From a checkpoint of a small transformer trained on Wikipedia.
Size: 12 layers, width 320, 10 heads of 32, vocabulary 3128.
Architecture: LayerNorm before each block, learned positions, no biases in attention or MLP, tied embeddings.
Training: a variant of Adam for these matrices, 6783 steps.
MLP neurons of a small language model. Each row is named by its layer, matrix (up: input weights) and neuron, and shows model dimensions 16-79. Each number is 200 + 20 x the weight over its row's rms, rounded and kept within 0 to 999.
Before each neuron's rows, "fires on" lists the tokens most often at its 100 highest values on Wikipedia text that the model never trained on; "fires after" lists the tokens most often just before its 100 highest values on Wikipedia text that the model never trained on. A number after a token or word is its count.

fires on: "n" 21, "r" 12, "m" 9, "h" 7, "pt" 6, "he" 6
fires after: " (" 19, " s" 18, " o" 9, " S" 9, " [" 6, " \"" 6
L6.up703,217,196,189,191,197,194,209,176,167,184,187,179,200,196,217,174,196,225,156,211,195,196,223,207,200,174,189,187,204,219,175,192,165,176,210,169,203,200,184,217,171,210,183,197,198,219,175,208,205,225,198,206,190,174,178,228,229,151,200,209,220,222,214,210

fires on: "0" 66, "2" 5, "1" 4, "3" 4
fires after: " " 87, "9" 6
L8.up176,206,226,163,213,217,219,178,200,210,208,199,190,214,209,192,200,195,234,183,187,156,207,216,178,214,155,192,180,184,209,162,209,194,187,194,203,211,218,219,177,228,216,214,211,206,221,201,233,234,208,184,208,214,200,203,232,199,186,200,200,189,223,172,192

fires on: "2" 16, "1" 15, "4" 13, "0" 11, "3" 10, "t" 7
fires after: " " 55, "," 21, "el" 7, "ic" 4
L9.up316,159,210,185,203,211,183,211,166,225,226,179,190,217,219,202,201,197,231,212,204,180,180,212,222,244,143,165,192,194,228,222,207,234,233,199,182,195,204,243,198,202,228,226,176,191,183,174,209,189,255,204,181,184,183,223,231,203,176,170,168,176,221,176,191

fires on: "as" 11, "a" 10, "o" 9, "ir" 8, "or" 6, "j" 6
fires after: " (" 15, " s" 11, " o" 11, " S" 9, " in" 6
L6.up260,216,207,190,173,225,198,210,191,197,203,229,184,212,212,221,191,195,198,201,183,184,202,219,215,200,212,203,198,225,202,192,213,176,180,206,165,222,176,212,226,186,209,213,190,207,178,193,192,210,211,203,211,179,199,189,248,212,182,204,191,189,220,205,201

fires on: " first" 29, " following" 14, "ank" 5, "ither" 5, " east" 5
fires after: " the" 64, " b" 4, " e" 4
L8.up1111,187,215,168,193,211,206,187,208,217,192,183,161,188,205,212,172,190,205,189,217,231,198,216,178,222,162,185,189,182,222,176,210,162,192,163,220,187,243,204,192,191,212,181,245,219,198,160,226,203,217,240,201,131,219,226,211,203,213,193,181,189,163,203,213

fires on: "0" 37, "9" 8, "6" 7, "8" 7, "1" 6, "er" 6
fires after: "," 30, "." 20, " " 16, "–" 9, "i" 6, " s" 4
L8.up279,185,230,186,205,212,220,224,203,203,202,198,188,228,229,204,215,205,191,205,189,226,235,221,197,242,194,233,211,222,202,196,228,216,177,204,198,205,199,184,193,188,183,182,196,190,177,220,230,196,203,220,215,188,212,188,197,230,153,198,183,208,175,171,236

fires on: "et" 23, "ark" 12, "v" 6, "ain" 5, "ph" 5
fires after: " D" 22, " g" 16, " G" 8, " Christ" 5, " en" 4
L6.up821,192,209,194,205,182,190,229,189,231,205,203,209,173,204,199,196,213,213,177,176,191,239,182,204,183,181,223,220,205,244,180,191,200,216,227,161,212,161,213,201,215,228,222,197,201,208,182,217,201,202,166,221,223,213,193,177,195,217,190,195,224,214,196,230

fires on: "201" 27, "200" 10, "197" 8, "/" 6
fires after: " " 37, " (" 11, " G" 6, "C" 5, " B" 5
L8.up1064,204,208,212,170,172,207,221,204,216,230,231,165,179,206,199,183,209,188,201,171,203,240,181,218,213,196,189,175,219,204,166,197,219,229,205,207,207,218,202,199,202,194,233,184,208,172,190,197,199,187,199,210,177,208,173,222,253,238,211,211,176,165,170,180

fires on: "–" 50, "." 23, "/" 7, "0" 4
fires after: "1" 19, "3" 12, " W" 8, "9" 6, "0" 6, " " 6
L7.up912,163,199,180,199,219,243,175,217,221,207,203,168,186,191,199,212,222,205,184,169,187,225,196,205,195,176,218,196,197,176,182,207,206,168,199,185,200,183,200,208,228,210,203,207,218,228,194,215,212,193,213,190,227,197,188,232,220,209,174,206,188,207,171,196

fires on: " " 30, "3" 7, "." 6, " go" 5, " ass" 5, "4" 4
fires after: " " 30, " |" 23
L9.up1051,181,192,160,202,225,223,206,238,222,233,180,187,198,234,191,181,180,216,170,183,187,202,183,195,185,199,212,160,203,163,178,179,184,176,199,200,209,230,189,168,215,206,208,230,196,232,169,173,229,216,211,191,195,195,195,186,240,165,190,206,154,191,221,214

fires on: "201" 13, "196" 13, "ent" 11, "195" 11, "192" 5, "197" 5
fires after: " " 49, " in" 5, "-c" 5
L7.up639,189,207,223,186,229,233,233,202,196,222,222,190,136,187,203,205,223,174,194,202,223,223,200,188,200,206,206,186,214,226,238,182,184,209,215,186,221,212,223,195,173,166,219,198,227,189,206,149,228,196,181,187,196,212,163,221,215,183,163,212,190,196,198,199

fires on: "198" 25, "199" 20, "196" 14, "197" 9, "195" 7, "200" 5
fires after: " " 85
L8.up121,210,200,239,212,187,188,222,248,220,181,201,197,200,223,212,141,208,206,205,148,215,208,199,190,203,211,182,170,209,212,194,206,199,223,188,181,203,211,209,189,260,206,221,228,202,220,222,184,199,171,211,188,188,182,211,199,204,227,197,197,194,220,196,188

fires on: " |" 21, " " 16, "." 14, "'s" 7, "al" 5, "–" 4
fires after: " " 24, " |" 17, " No" 12, " go" 6, " hold" 4
L7.up1219,192,173,162,189,222,195,225,217,233,191,178,165,196,218,191,217,206,221,193,204,158,204,217,193,191,190,207,213,231,197,207,178,156,213,196,168,207,188,199,211,219,191,183,213,236,226,215,183,206,174,224,206,193,212,236,201,226,188,206,191,188,214,169,218

fires on: "8" 18, "4" 13, "9" 11, "." 8
fires after: "," 33, " " 29, "." 6
L9.up125,180,217,212,190,193,223,213,216,217,229,181,157,230,230,215,195,234,203,205,156,180,195,204,228,240,221,233,207,234,209,217,196,161,163,248,202,172,180,197,229,231,212,218,176,182,198,180,198,203,226,227,205,212,165,184,149,218,183,183,224,220,217,191,179